config = dict(
    n_layer=16,
    d_model=512,
    n_head=4,
    n_kv_head=4,
    head_dim=128,
    d_mlp=1344,
    vocab_size=16384,
    activation='geglu',
    norm='rmsnorm',
    norm_place='pre',
    norm_eps=1e-05,
    positions='learned+rope',
    rope_base=10000.0,
    rope_fraction=1.0,
    qk_norm=True,
    attn_scale=0.0884,
    bias='none',
    tie_embeddings=False,
    parallel_block=False,
    init='normal',
    init_std_qkv=0.0263,
    init_std_o=0.0,
    init_std_up=0.0263,
    init_std_down=0.0,
    optimizer='adamw',
    lr=0.00095,
    lr_mult_up=0.792,
    beta1=0.9,
    beta2=0.95,
    lr_head=0.0089,
    grad_clip=0.5,
    warmup_steps=477,
    schedule='wsd',
    decay_fraction=0.699,
    decay_shape='linear',
    final_lr_fraction=0.0,
    batch_tokens=65536,
    seq_len=2048,
    doc_mask=True,
    train_tokens=465600000,
    steps=7105,
    dataset='wikipedia_en',
)
MLP neurons of a small language model. Each row is named by its layer, matrix (gate and up: input weights; down: output weights) and neuron, and shows model dimensions 32-287. Each number is 500 + 50 x the weight over its row's rms, rounded and kept within 0 to 999. Numbers have three digits each. A neuron's up and down rows have the sign that makes its largest values positive.
Before each neuron's rows, "raises" lists the tokens whose logits its output raises most directly, leaving later layers aside.

raises: "ctions", "h", "ji", "ley", "ent"
L5.gate641:375454541427457525490492466522642525491468482392485477524412498463489465570483561565551419530519486496479567588517507500552567450514518524492546418449539415533596548539465487495551437442510529496480595576516558410494474510488496490499530567543504408487546462430577492561443479552524483398588491524575603591466544500500414443487579424527513562457467542511479472533441498472504420489536499448511415574528488484472496461498535422598640490543462494480402473557469523537474459536470430575599427508490507463546440521533458523493547548496428534489460465503418586588412587551568535408475481565528492483456526489527429473486451465527464471462426441498424571440588485436542491527522468544486499488512484590580545410542496428516546459446450419475528476396518487507544418424473499
L5.up641:468496518481505557443460502479615549471423500431550513503473574495525382506424634516550515443541521482559537518493545463532549420459460479522530434544485383516504563507470487472556345453513455451414549599474538522394501475477556557527497521513479382492471462432600457512433547546520504446565434489501568581486500477577382489547547485489504504478461550464577424531415523503543496513594517541500398591575441479491440535439500409527542506542505497522475448534448569525477534561477486526535473564476562456478491493592512558532539550481540488450454491441440506586536537457467546480448520515519432566457509431475421476449499557465461467474497482526472514447549462382505509434504570511568475467575477512577565455533564420487456468401533447450562569458490426556584454493517566
L5.down641:541497497481477447479452518497608561483547572428533535514459498472436480435446553497592475455567481444561541575514500496503522463486465512600482501520435443506433532450463595527657475555439471513490602524599522419516508466486516554542516501514489385456543493440519563528480500530506528471560511571508566635497556545525356525578531504490484555497500590558498549515476620522510499459535519428556438509496448505532454514533557440638519480610493530490441504531407424579561465505481536644590462502488467535485592546575460533499556503525550473375462510448448536545483522483461530495449500545504570523558490540496424415529524541515473486501543475526491496488456475509502551424461515520546483515474546588535500498639568432462451556489449533513546510425517512533445421454459536

raises: "ve", "ves", "van", "va", "vis"
L12.gate1122:501446482424502464516497593546487522510471552566526456505488517442527433503559462377491569587490565497472556614485583478499538434484506527417616568537540483481519539521487501374491445492468506471430519418475417425528457560569504444521425536573559546431513432459413505500470570542554502482465508492437557497551488446467464500525617452536511464436490533564404523547513497492455507496468495516444504487569538483437474540476500516479485419493522484439516478533500516509498537399430534573518489551382496384508514518434439425584528507484388463586526503545437532513505511476467479420430467542408555520484520468536433514465492462565484531539441464511507567567504343524452460517537530494507551439566511586563471475462491535535511526494486466567447506489467482554472468531452504
L12.up1122:427543539485464477461515571510480475444498447500512488409457407580444460521487519507538508512613501523460439594516490463511555391404521539475626472524556458544494529523555514502491596548464513513418582458467495539519481452519497462580421542468525507421492572452483568541493570566520452452486543433461558497509521529545519629531527488531496532498459511498524477596531453488517542525566567505422503454448448458490567557511430499537413476512490621473448516542521485569424445472534545619522456547401482475545527513575492539607516451477429466522486469398558505495570545393524418493519516498571481511489524482467544548478464541586492488554386439527553488510512455510434524455469492468589442542498514454545430487367444496488482544473457528556567495485440578557534454404507511
L12.down1122:581506518542533566502513572471527475415531454576506446505483562420529468496544482499459495563503510524455458423486516532468471542477447511493534518558563498487490512502510490461474557404460519473517523500598528633492537443599573540563526550510615564474529510489464518543509434573538528447511459484509593510488584478588433480619472553429570487498492514469520489433496449540535529525512500509346486387449430573524595468546559455500562448516439513515445509531440449565447551449423535486499453508533464466494514531463444550532480408542426528522514463538477532430494450500544502380510495442538494512383467540421515508428524491543538486459451402551590526640466485491500433456509521470530454440542541578489427543551522603525406441519529493505531521477408502419494404482544535

raises: "per", "inal", "ins", "re", "pl"
L5.gate1268:479561527470477454568514490583490517552513480504533483430430463547499484497483534471565434540399511463506522417520586385535559413527541442432533445453544507523514500485576491495450540503454457575476401504452563430468474449443442506531473525479507453452607494450527496473498499514453516557430439561396521563498498559488592406418472563582529505520476549492379471577511522565508521483510580500465483542513538541531508468437438438467424480480433476486486432508435635386408482536514605479542557524602467490491496442526457563499496369436497488590532461524543488571476535430497539446624509482469564495374493509485515555462475432494457402599529533465453513493571442456599461461542547439501520486468541569515566580497427355456484479498463448475483444512545524496547546463410460
L5.up1268:480550524486535454443481518547514542550500423540464436468531429585535567537453503519489402516525525570536502457496489490472499490520494446550483480468470419544448535404482508603546479527426464549499546477502421455517561534499463534525462496519518512448461453447481547454467511513492526423399415457491362479459582478491536528483554547556469550552594462451536438535532579537567520470469467475535508469480518413548573524428414440519551401552510581496468482513376504439402531558567480537462531491490467442462525467497509499491527449453518541515453439515463401504498443436496524451535602475472656492446464557443552496526463500520427454535454499399494506549463418475494476514525548512548479494405485503459491511369520439496439443482464525623481470566531463431487492513433513
L5.down1268:520497505493557513584469558525547532523507453481466513472535508561539520534494532513526574509465521576506482496549457533451606494503425448550431538504457374541558482496650554517554518524559454515482517509555479447560577555546387536518488465505472487481435484442480447517456433542448566457429512482507430467454459517484500549525497542554467528498586511442501431527479649523601442500503459418697566489438482513523529502484484457822493511554524471515587527530397481522483556491546505505498505525515440527487516506541511516479448429476433562554415511552478482545453525486518556491547457547470520598421478495471697526460408507503425462532442550381483511566524515529463526507455588495518506483525551470465489434395443497466458506537470671532512432495515429415449527454415461

raises: " four", " two", " three", " five", " six"
L12.gate742:498587526461394504508546505404523567559556508553544442549409548410558458485471521556469535530604433439426513529624532453577451527474495562518537511501556547426429519459468467540498598509401489444512551507569504532468446504521500453480489593479620511429560501566555474601405540545495344463430482505551559602452462439459548549504482501535512550452444399415544481496450479507540487485513524439603484436523533485471542503496539438626557421531543521513483508473526514506554509521505476435444492447434539518535407547461498458486531601413569562435453523508521495442509528491571475498529440476540536504558527440544457485477565504475466475559585559472450399388488496555502536460474469602601583534504483482444486603513427412509474577605475538507509492434526501468469551374523539
L12.up742:460544463515457531501499511525487497511546535586545416483448588510538499491498489480474604469542435416515583574598503442513480514478551567534541504408523522470412497448564556497501518523415466521601555487500410482460538451453582427416512534417582473454481525488486474584461514480500417395390458522532578583478479469475578568530560537519520532474462376481563407494463541446541524490541471516611499421546478529550537519429460461567530514508584514553585528397502491498460465594526461415544516515404521503518382521551523535463524603490521530434378485511486481517524409494563485512419452537466611533486402443488497430505510523523393480548616555493500442540446524519494580536555448546537558555572589484422501528462420505506427504593448558500603505422485422495437530411544576
L12.down742:396592590454567521486521543537533513444490500504500491508487476471463548540507542541470500480357445477504561469485495495465561516539455438499452433402545450547487427440563535525531456453511477536536542502454514492527486498428557507555493459545550488495444473537519452566564558478432388412496453551516626405505477481562542621506586479449561485537532546501485459522487643528534485468447436476524544531533477545393453605408508627424532520530452433477499459502446448381495603553568537472549471487472509538478511473529625502501517551508465566472435484478419501513560425523481481469432535564455500396548498524569500570589491516571470479442487576519520503493455530536514580565513408497565497481512511543554536575504506545548500420529613421638499527490483483572531492487453486

raises: " of", "f", "me", "red", "med"
L10.gate823:497476535456425487491521560392504604459550565470598527435406536455507530429510504450434511448533594447477588458440443471509497474429507535445561554515495472518488470518538489463433456532534523463470500462505511379429487548505396518486461491413553587538561420429401537594546537341525459511537499402469525450475458516434504432509539480586480500414573462428521465482482537506521467546469490486425603538483497474476415536434489554545468424541447545486440477584527476563434549493510457549540463477449491515469514468472438473552509510567489512551533496553404398430481524479545429445472533426525498519532581576522513425446486446426492538433553509536469459371582439530491442390512483534507557440458485522525518462432577483518577487482511455499481489472496502496500476462507528
L10.up823:492498554470361443535475518433583560477413494442588452453414454493555520476508521481461500427582585433515538490445488503484499432454497500478524578531563450526511409515467558390560479546518479503408489556468509451505489491480482427568526514424501469462407505486538513562463563468549469518479498441418565454428531494492549388513593525428486422436522594479534414561468469529511506549504535547406547387474504482464499452523549544523602552527449451513473545385509486576558550529520513525454474514590439436453483422523360449433456468450485449499418453481434522484521557586553427550524528496452460462423534565565413491444470483506460463511555456510561527448493423531532484445553561526545444511452417543485561437442454510385541520541623474475533443541508452513496432496478530
L10.down823:531469536510466524490571488544530564482582502455547581430513434515521533519499504500475567517408509614564531508458470526464594497501460429437469520475577476544495474483511609552499501486495583509480545513519585524500496472466476535523427474439518478522477459573511485507535572458474543459450525417367609454443524466398452465559506417579437507477493545493513482510405507445593465564567509559551577514503472448508420489592543490583557493539512493517612540525577493475462533544448448520561520502517470479673542599487446384435611476516409466448443539505392576445536472487465471556571522514452535443434510524482441547454435495501593497319572500574558412548458434501478497502599590509463520536469512530476537432490475491459512462531571472515461521475495440496445496457513495

raises: " South", " North", " Southwest", " Western", " central"
L10.gate886:461536516496477506554467486463502512477489471523490588563491461397486514441565476506504477584539391557519490577490460474419471465510520475513572455469577541529540493532436468483480589454486488509468513502504546423491527490533412579521470526487573526505569510524514621492370602573627484512503450510520581479565610478488500402531474554481455517551497504449413529460573491472452536511451578442475565503446525413552513385533465504537577522475534576530527536535505455568477528414423402417535452467454496545400488571516450468392452522513490549537504452444509436469464566549458498458530525459602540541547555541486438560463651590501562509541527475411448524549478570513473584429499439539470503510527542563491508552531488447497467495528471490570452485513517506541522406493507438
L10.up886:526447458475478484506495569490531526458550542524428560539530563461490475508515428499503513525414516517512464593535457554560485499484512550470488519387518532624533561504505561466493476482457445495531502468496502514475529510573478516506548571566511531587444416536520559502435379557434468493631405509522573534537508499438496429509473507517497445468426625555531452546557415525427488578491521534496540515457493480423527359495511522511518470538498600526428428502455504406423515465441523425561551505529494557524560525557500457419622514496562468480518512519458495486507572499498543452479517432552575477477514421416478491509501458570573601526470514450594444497545594517470544472507485420476472557539419481566368504411514518492496536507478496537447479442485385421462504470555504
L10.down886:514480529460388540493518499492522541518411468581491634617508465561482640465475531362537504602469455492478523462503559525522505448419442442447579449506439466521475520475548388469485583510455528489569470466400512421477479489534492400441473548428494484505519448480513502424576454420486551606472458528551510437478507439536517472521520465519586479415458529541476495552530591568405529489422599474506512563567493462489440417488533533406434498463604441480504519486517498514461445454417401514488593508487505513607441499550485486460495430414541534451472431511528498525445455476606561443465599496495458497439522538538540492549532587494543450427499516525524430517677530523478470497515444614407431599525507548563440482474451514462503437562524475546548505549514500556555457468418555

raises: "ing", "ment", "ed", "ative", "ous"
L10.gate1031:461433474476470524518519464499381509484516386498499531465455556600464561551482503589540441593531484527474533579457462433488566600483541510506452498533533523449517495646490482591479561467489440545504495421575473515491526527597426552464510621477483412571503488564453530524572429544460521503484477494510441490509508557428547423494468584530582452427414510451474579516553545431437503543481493465547482496480519404450518533466471522584444503574449565512516483488456438474580505456420506479521453499497477481515550565510498458495529489480376548493453475510477533501511504512483516457519477528465479439550458482621586465403449546509450421479507464483459399547461508640470558540577554537501567503531507563542561478513600438527505460486542549535524514444466597471545577518478500
L10.up1031:563534534477457507439529558408420427454572501409489508484554471532473484549546463554565395555460498442518497471537557429489455571437502562507524491504486554509556453411463443602527444499463514540483500490534491524486385447482547514502573507425515462438563622499543463526493403551552473479456521456496470541545541509483415539539570479529430603516524513540473570509551454555500463555491563458474420507485605424562382600519489519472536520445556463498487452483494482505529426559453535509574522492386521646556470488532555496510467482571522472479432411492479463504475441453539526576528447510537458459454516541463492549393578535473500568486568463539569467508473486557521536498499608485403537612514389528512518532463353577559518444628420443511457468476506540445458432566500530
L10.down1031:550528456504463588556472490533415504470531585474463468527504484460461490483612571481521455535527441482524490511461523512564435414460519558449530531478480504486581508507577526499461464528493401560546531442468592502528511458483512541552525567487527514463561508555591459492460553471552559478541459494436438450511432543436475576438489517467414489512484540549460520441527503457473507526328492526585531553567495452441500487450554557588517565500596476424438480599488395537484446508442501412473568551469552522536548528572542422500573502528484458456515478443497541462477639422512502468480559464575450362455492560560504596555526527445457406449522496503512571436521395521466431506546514548462584482502385534483508540471533473471562418564460439535386497482475543490455502596490397

raises: "aming", "unner", "ide", "aug", "raph"
L5.gate90:472481555548512520528443424515525482382435428374530438615450431468525456531456536514557437450494345394454516422549447461518467428596486452439488464537578455502576519506540480414623512571566487493509535446511479484574532503531445473460470596480440500572451514442455425503495488460560560486505436535562521557474472545525509512393460458482441475571437506497528544473483484493447470556545508567496446497465528569557486488524506506484545487488518521423475455552563495571529571489444418524531390542491545534514513443432501557567532581557546402499528531527437615493570489532493493504424497528565471580494475471432536589480412499376508514553424466468481513410496492471505537561435461498577530523610508473471581438503543473463596559428429452500448563506472615515476452446508453
L5.up90:558548536531480556477456544542587540376401519455503521448501503431578423426539579467565479461387469449485484409476404432587462428442529459493505436474441538509551378466574522392594417606510497494351553413524490511522557430487493531514415574483541526479517526422580527514397553378537528503489469440534586496517527483576541481524437441466475522522496452538556523479478566502468497549469472475537504607509468544533445534458563419498523481494577558546454560506608472557506622473375427534452488521563524473470567506507485484500544524574523453490555609483506543488522504494518603477533535471548494595428467512412476540558553465472406440570515462512486506448528536414422506502452470479520456474534500442485617447557539522474486540532509495574416506532390543508562436585546585
L5.down90:488467468475565483501397496550451439417534421488468455536504469404502390451485481505549474461471413520516457359551488560519420523539497398513431462481535520476482441543498504454519532584486468432538510568518463539500472476510459567536441539474464545463507532439532512523464482545691495493431437492436484567517447450578474629525398506479490506541446489517488517471450575507489470522509488470541405538517588415501499538509542440669458475468419576490511473512488538537597579540412453549600455478489532519611484446485474621487495556473544505417499562464483526574526510613531560484488517546520535587464402502452525532460558553537544448439469455506546443514459571486449497548478440486493558536522444486489489511557493493474397522480518497537466529492558628469503453515500497

raises: "ly", "ast", "ests", "ides", "ze"
L3.gate387:525503521423480471485483559446579613434487444451480490512411430467495521517469524456486486482643483389484577536469578462527493596496496511524500523453499494404495581455527527469556415541519530531459595431438472485509478532477524509431397472557430430481452464509499529585500524426554522491546477544443566560421459499383507458549541430490511459473497485559508494465499481483612469477520520453463466512516497503397560482544539479543546532504437512540519478577473539441513516563456417497416466501494469511598518470610458529511531560530513498517501483606516488494509624485435539440475505463528508562487552527471495472466492522463457401538433463564530505502500463487539482560472508573484494572615451523500555502471549491460512603561538490519425494554477498549544471445600485
L3.up387:565488508415555539649491509548518474497467517562506479567530463483518485550541500556497475460498518586442487468537561507530505513464479557597442420531542533475518483417443576486557512506557453529504425412513470555527469496515507572457499544589470458561428496439494494486544531522517441528565515591532554540412521516436436472410432471525498426416535456541509520472496513555462480558531414477484427507576492494449476527600567425475570504627453508504502544441456476551478526571435484512486492473466544502514555474531463566408471569540558628416444529536487497520459480515461578496445560451481511544441499519546566423523493521499529515491418514458520540407449565448543534521450513522490456464488542486502549555519499486490563541393452543488494431521555514589493510350604491
L3.down387:576514500488507517620479518508550552431459602499507455550492467504547535499486562477569532462524523507456524445433478490476458398400485506624456472566482483488519460414428587478591516508516535497491506503557492522523499479509513554522479594487458417528470531407545486510558471467485540420538494530484529541558512530464437416465466543409485563428533456494561567417472557496463507428470446471468486488457475530444578548638589508719574521589377493566525550407464456543525501497393511546469509575443404526503505515510481498469470539444540514501505515575518502515467491458482625534462520552506520561554538507441507491474491462542411555459539500515450573425509472441466615536518475482450537538488550452453471502554595577498430496501490471519543497531541527600528421444580530

raises: " away", " back", "per", " forward", "por"
L12.gate588:508531519510513585498404481447512569474550484510542559525453534500445473513486455523566490596507407525433465559482523452519464478496565538497515425433410531441531487505476524542543485469484583419615570416528544475491493457453459462492581547462455519413590534512532521456488478535506388539467455471538496478588614441458478476522483471526606525472510502546512504444569508467517559439559423556449462486494532566506483524635532540460539452481429544534536548527590457487374555544496430463438464501501510469489472518471448500532453429432499461497512504506509383501608468605431441493581528478500503487492502494484502444559490422432425558536541468563398487414512462580563449553566475528468493597540582497475533476527522459494514492429488453544477395489508464489531460520486474
L12.up588:492536554419590491421552564481496596491518497572568498526442444544507496573421458497464498461544465499507502517406454493554438495504500445430442513581444457504459416508490554479428467520529573457572570572444437463458508436539455564473514536470485498470470552574537490571485545468520424566524445575556485442399499452517508449451467426533588501497506460489492402429474491554496515504437478443566433402524511432422498452532496519516556537478496483525569542537588458411434477455478440559504488516526415495572548470500557498493510436439469446536517577546476486538439522451418535511541571469433450446448469513517477478541472495519492488469521505485448521576622541518527467619550481529493448538555513517569516482493575417491461447439471486554503486476517479521481412476413518
L12.down588:564523536515515535500483524509496612413492497523455513550496453449535559500393593540490466606370556507513532468502540444489421465518544452515527407524535487590483487467450453443596521517508533452542516431430508459522548495467492537568579496496523473442480522522509612521581433618467473466481523476592500425543492577514562414480492581511417457476493515503522404516516586484585496441529467421514502470525397490530446473603421405507537576554546535432493492447434588549497538518559479474459494499475552511501487538518510518447478478422425452525464513455481493435516506444433558526601478558484503509534520529543545566576573550540502498342632488427511548494497506490478453437482531568482546539451452560536620542475492556577457466456598491512551458492575469505538395474503486

raises: " school", " college", " study", " teaching", " graduate"
L10.gate1154:476497435425571500513510595420534534518490464508508505469483471515575455432439484514453479559561453445408493449524495460420482459420461453509467436530490563447504455656546516480463522487443506469542556585499445544454538470550451457504458539606555566454441641441532507484521434543518506539559450504478517488560540474545496479462502467447475460563434525561454574462545508417518420475416459560460500572484497521538583466453547464476481549583565519485499479523491440531368531475443544425555423509484517461485480446519505434415437439421495575496599510476430440502629473488503499504560418471526497492581504533551524452505493345576507409512421504452583530564512534478460520502525492415586403530452432534501455505521450455517509540486362535491476427529378576461484477487506514
L10.up1154:414450546465544553527554534458467463425510597593468494529508548400462468491476531500550559496565449529419559462579540499437477467513515517455432547516504557502480529541507533461531503456511537537498484539508512542505464476547548461451445508489564573495474490454482543429450418537432517510525438525465448436488524461436582536516493509551479471558407391450487542503540497481564444508472453657479565524442492507488485519498491465482535596475463490552484390482509504556417557523555579520441541541488492438475467502406561433514519458583455575477541598459557434548455480436586504426594494469550411561524413497517443461542562561526422445518518484449560514538530480443502401496562518529497487513523467461365458550592484512497546451525470559417416501442465504483519446576498493
L10.down1154:463428531541569582600418618495497481429504489480441493470587464454448544521514593444460513490440434490549561478476529527454502454482478529522489484527475523552568454433572407488417456543506508528525503509431506518556445440450526492530492571395583488509517522368449514582563465530524526567508537451533417532546577523536575469425567425473515508520422486504409498501481494436489470484476441485414459563503502443612494518470579457156499555492547473494514453425546534497511454488441472570445456547477443412456529504539458517489527493501385572483546501418506545469532503480484505421472478488467517439474571488513570451466548513508494488488492467455478530531485534501563510561425423572491422533536392490511494565499469483494514527518424553543498502566493500458458467580546489

raises: "a", "o", "ers", "ez", "e"
L10.gate696:558392563545378499466568512548457521491429467535476477469418584457548455511566538545482559441526473404508556584506574547434468447566498493528424504434567546458582495482485482531540602495485534477517515534457407576550474614476394441397468554535548502587451426557525547453448501545506474544613385489509497460596562428372480548535451468573457569459459486537584550503572446443533438515479579455547512458460460534550477535518619441523607456560551477405474564593452515632460470560430538529469398500452563458551500540567524559497429465523465448511480457492544472535490515543471499449513534473519565485533507466564571524510499457502552525519506583450606497581554540540510539448481489456426468497436456533364470605523398481504474532554531409460579494493555494485466491399485495
L10.up696:464520501559541470478554457543492535474483494524530511493462509508559548571502534472523496353449515552518562502482574575496427416543456530537605529494609478500381492478462478502493489519547483511478535510488446531510538557463500598455515520540405504485530528427470474457475482525465459498470490451502450466461532509404556550539516462571550549530537542517521543575506509433573538671468572407572485434459437426553532496502476580556439604496501499451580455471474530412454459441486543489505493533539520380552586502480440524459653422593496547540526459505391497586513447567479489466571477544455498527621476535407487441505511581414522606460613571463505444634510526547490485531412625493404536496594484444530459570504500489463388487398637479585495516481538441447435558526498539
L10.down696:488533532562496506451574473506426454515495510474478520550419526457536392514474519508534526426442589445552450503569462602534551595572503385483531528467504435485412498430555476392528488469559473454493563535521469455544561568490503468405419502490518541528524466505423478513405503498539434411547589498552524492529409544541571478494587518567569474461459530547508535528522454484527520525493487527470418465507486485476494482505496549465461475346464494534390537540513586430531495527537513540474539574495542546442382503514459495554477519522525462543514474463475518582507567472430572592512499518476414525462413526394568502543529567559572524507438406491465552457572515484448513519499451570493506555503491534557510511560558479487478431519475597512471426546585546492474463570456486

raises: ",", " and", " &", " et", "ology"
L12.gate620:515453506460467525526585505506478489497545573492565469474519416510518470525446463447487434566494522456425521567476644565575499399496509591401622559528456497506472408529449551485476563505452565479548502526510553606506542381397633385514419501512544515553438527516528405511433518512463542503423511548504426489458462499488567577509458553518441474542501397514544473424549556521469595520520450552492518486558541488627526441523428497513519463475558518526399557485528457422520529446648502602541501500585610501497462576487562508558481455491577501436437581517575547502487444500504469602469431472494525571506494548492413514505500576502427399548496453474523398436463498457622482504492431488491481495491463414502436466528473530449572527541545458501559461526484419481516505539418472
L12.up620:486518497493557545492471512481468533491499493495495493523584591443511487491440534481454518446434551431586486486469512462562487485461458473509478616494459455460458473455547595504600526510479636505439502421604547529533428480483521356551470491463548585655468579462484466474492474595484499488443425567460468434520469483487455496485532510506494525570374611489482480507538542483471452526493517443485583517542532594531493545520563401534524416456495575495437483479454523438446595536538576578595550418501623460502524434461490442461405470517529538472456519472488476546488438506520510448517475455497501539514446546502537476486423495504525373495491474396536470467523393439529422565414417473452500612503510482520477498432518469448481520497468500456552428514544323527531498486465501
L12.down620:501524452487469398503464462565505469438463466541427481512581488543533490510586522535559545470405507576514510552471455551515538483465541431529534379559531521511543535541529437506485464425544485526453519474382509481471501523555429523459535466448459479417630444507474590526520518541419566520555489530529552592510508491523546477473502503458522465434509519472550564464493485501586551460495518479483444493518466501421461390523531652554544463555491505479584507441488517519525475549491421448448450417434426568519451409501493545561579489549508534443588503522463513476480585493508477414490498486533478497518480502571603515549550518465496521462511518521523513446487582578478522534510562500518575378442582537424500509534512536535427488511513494505480595509489550415478532525523489

raises: "12", "d", "nd", "25", "10"
L12.gate131:501478588501486528470445457581452556562459481455471447590468549500544516550595463518449484504547451499507480388482441479445406494445527610486493638590586558537526460544470494472540532550480501554529530504559490517426464514493522497520524483470562402574459470509492442540371401475470502536598521581502546460490577514447456503441477435459510480508503530513514486430519461543555471502492538509541459528467470464399502488471448506593419492561589561521479511484490448538508478419452423497499448472530615492563490500521481539417566596488601518568507500599503475497381578474491494560546464482507549413563486553532504516489505497524492482563616530546526501534480474446492459405490495469537519481502557507496540478434526504520522489452506508505506472537523457503424455394551538
L12.up131:479468656441500529428506505443427462422486553494471506569507495465469550504564436511577487443556411496507513484454625477538406464547422605481419529490580486610486397406529388613498481553453570562494494565548456452492514533471526562459566430505491426502526451538625467448444522526526480500599522566640483463485514453462489518502443486543459611482471462509538454408454444620553533561462457553490428474523442491492587488515557591595531475578501586485491490490518490569548444524527420545508522462525559566523476442581555527535517543542447415499525545507508468450432411535581631561563641440443500473531478526503610457457583617448483386475536513562443420491518403481526478447542469458522493440442473530549414423473496506511467542489461469449523437469527421484457465507522572
L12.down131:469509494430537504529417519452509418572483599439490490560537462489476587529517491492579496507363547484591516434608569469466517460517438510483518620480558524504545529506562488370483460530509494570513469459466512427489487576477577483483530423504495415507537566476438494441515462516507568503570482519532467474504470506472451489538512475452539473491563438489443525469526502602640491515502523440459508505469506438535498479448472472469500411592458509465475433503442442448529531502447461497480541436489507500579494561517523506513469532555606496500420534497501428435499500551489523451542484595477485498520502515552452538507436449493539496329449463476471485416506569576533466477555579532518572538490512480521597479483599472543596422445555508474547434584515487408480480521562563

raises: " I", " II", "ber", "ises", " III"
L12.gate412:463441619473443435499572589515561542483477508525563470521449448443533433573515505548567495508583499424442533488479529361567459534483472497521445450487518481471446446469527471521554501572510655475417587487553517417457492526615491454483518528524535504551563438402500567567522483489549437565508486522507485512547554427518575530470483545562504626479434500514451594477568497553447537508473470495472533466562524554483542543586580452550538520505493536539469482447422493463501449548531479428471462365444535439460429496462454507515543549469475554528445575457476488490583605457492552510481475476499517546556451431496553545473485481443401472535507408507519465484582470434514454582485444550475514511475507597523573547529554438438441657460478492585513545403559532447509475414587450
L12.up412:416519546451531430471547593537398450448482573561476450508491465508485509509472482540462479498583447535428548540517507486489456536478520568470510419479459439547507592438505543470504510555478514536361448495535505513493521542590523525516555563543548531526516595440417490556498501444505551547485431520449497460582485510475498571391471445560415500437544490501456555434512520521469513543527462463481421515534566502440593563549495536444489554484505487500471468420444459491554464613456459527586561476443546534505443498568467502587637537487491589409446461503467566483572502535471540397461567499498529495390454545482530466467535564481430486450545466510501498485581507426629440530501520509634429516440547537490584462379517490449465536458401427597484529473506518513475471485533453
L12.down412:495553518510455411518532530489614548386513546456516530522494623466457541513596524519594468496497542426552484483492527489488529480455480376552619405429528439549417507407586520418594523541538449514419515509472518591473547477605531496387470532511530525486532585480504453563477534589487524504500509486508555457515547500524559521456462501502517560535527506521424474531565540555508538577558500518448508456532448500510612477445555478531503493581488590468479507419434510509479466456547465532551568500525493458468541493563570557531542564551462576525386427552437555518505515542480485487430587479508532478513483541472549491518464489502483477408466512494436524479468447409488533521462459491522467490492577533513471446476549514533481469478459495539455414436534461475491514480517547

raises: " Sr", " Jr", " III", " died", " married"
L12.gate827:489456503452514472463470537492576472458555509569499414501464507492476391481502461440452454470581476439420542475502608420567544480477472529471420545461448547465480539462527497470421503487474416499528493543512442500539428534526406541519560438535530488555580464540574453533539469449535500499511442522524548464435564530540514465493441537570469540536509446477453549575477476478490521549496518623516486441480448486450540459413590417459450442493511491538429471560541545502435536511502488565426543342460489466522493496369439504534540505471512520439546452472565453464514545504465535496470490390467530495578522545615517426482535455505362463512526471437389470396518441595527431509518561491529490456443410490478555529529548481468578583523539523457482453508412467636477538543445481
L12.up827:522488614500480409545527487444441483427476475478424467442520359493544555575489513463463425504514583436500494460515463485575476559534503471530443569508497536569407547456518508464610545444540482504566443565432481501495587594536497461507543507462515513474490536446568518528523630453506435497513439648541423537464399436437534544377507465508534447398486471559465469503451528536505495481475503572469483416481582479537514522501536547479566540518559485551510524455543501425476433513515483493506510469466513484444484538465477529587501573464449458498399509428442410554517392473463537489460473586446481549510521454541571525473441532454452495504462467565603547493458502464470523461568490508525459482561405555464486539524451456476583625460498514508473564534483505461603415514545415
L12.down827:406376551436521425506544557511534437548562517559480585570510449529532436550449508519534543449550532504497460445459472398557489545533477508475444519570505548521371491482431457589515514463494542405513357429464520459554485523522471560475503457515538535449526500508492512550565537498498493523486590495480513542367490544457495528482505588547522481515561553553534443559512575607539476566449519567521550459477470519571536452531455503564525463540544516460536543462528476491502503522546516506457513543490465455551490563431513521464461501453444501541425493558438586413516536460423509409516425458391454594518515442452506506478452456436524531620474526468554582493502440497459465532554572598668464527425451460463488453622500574530453533430466541391424425471528418466525540557486440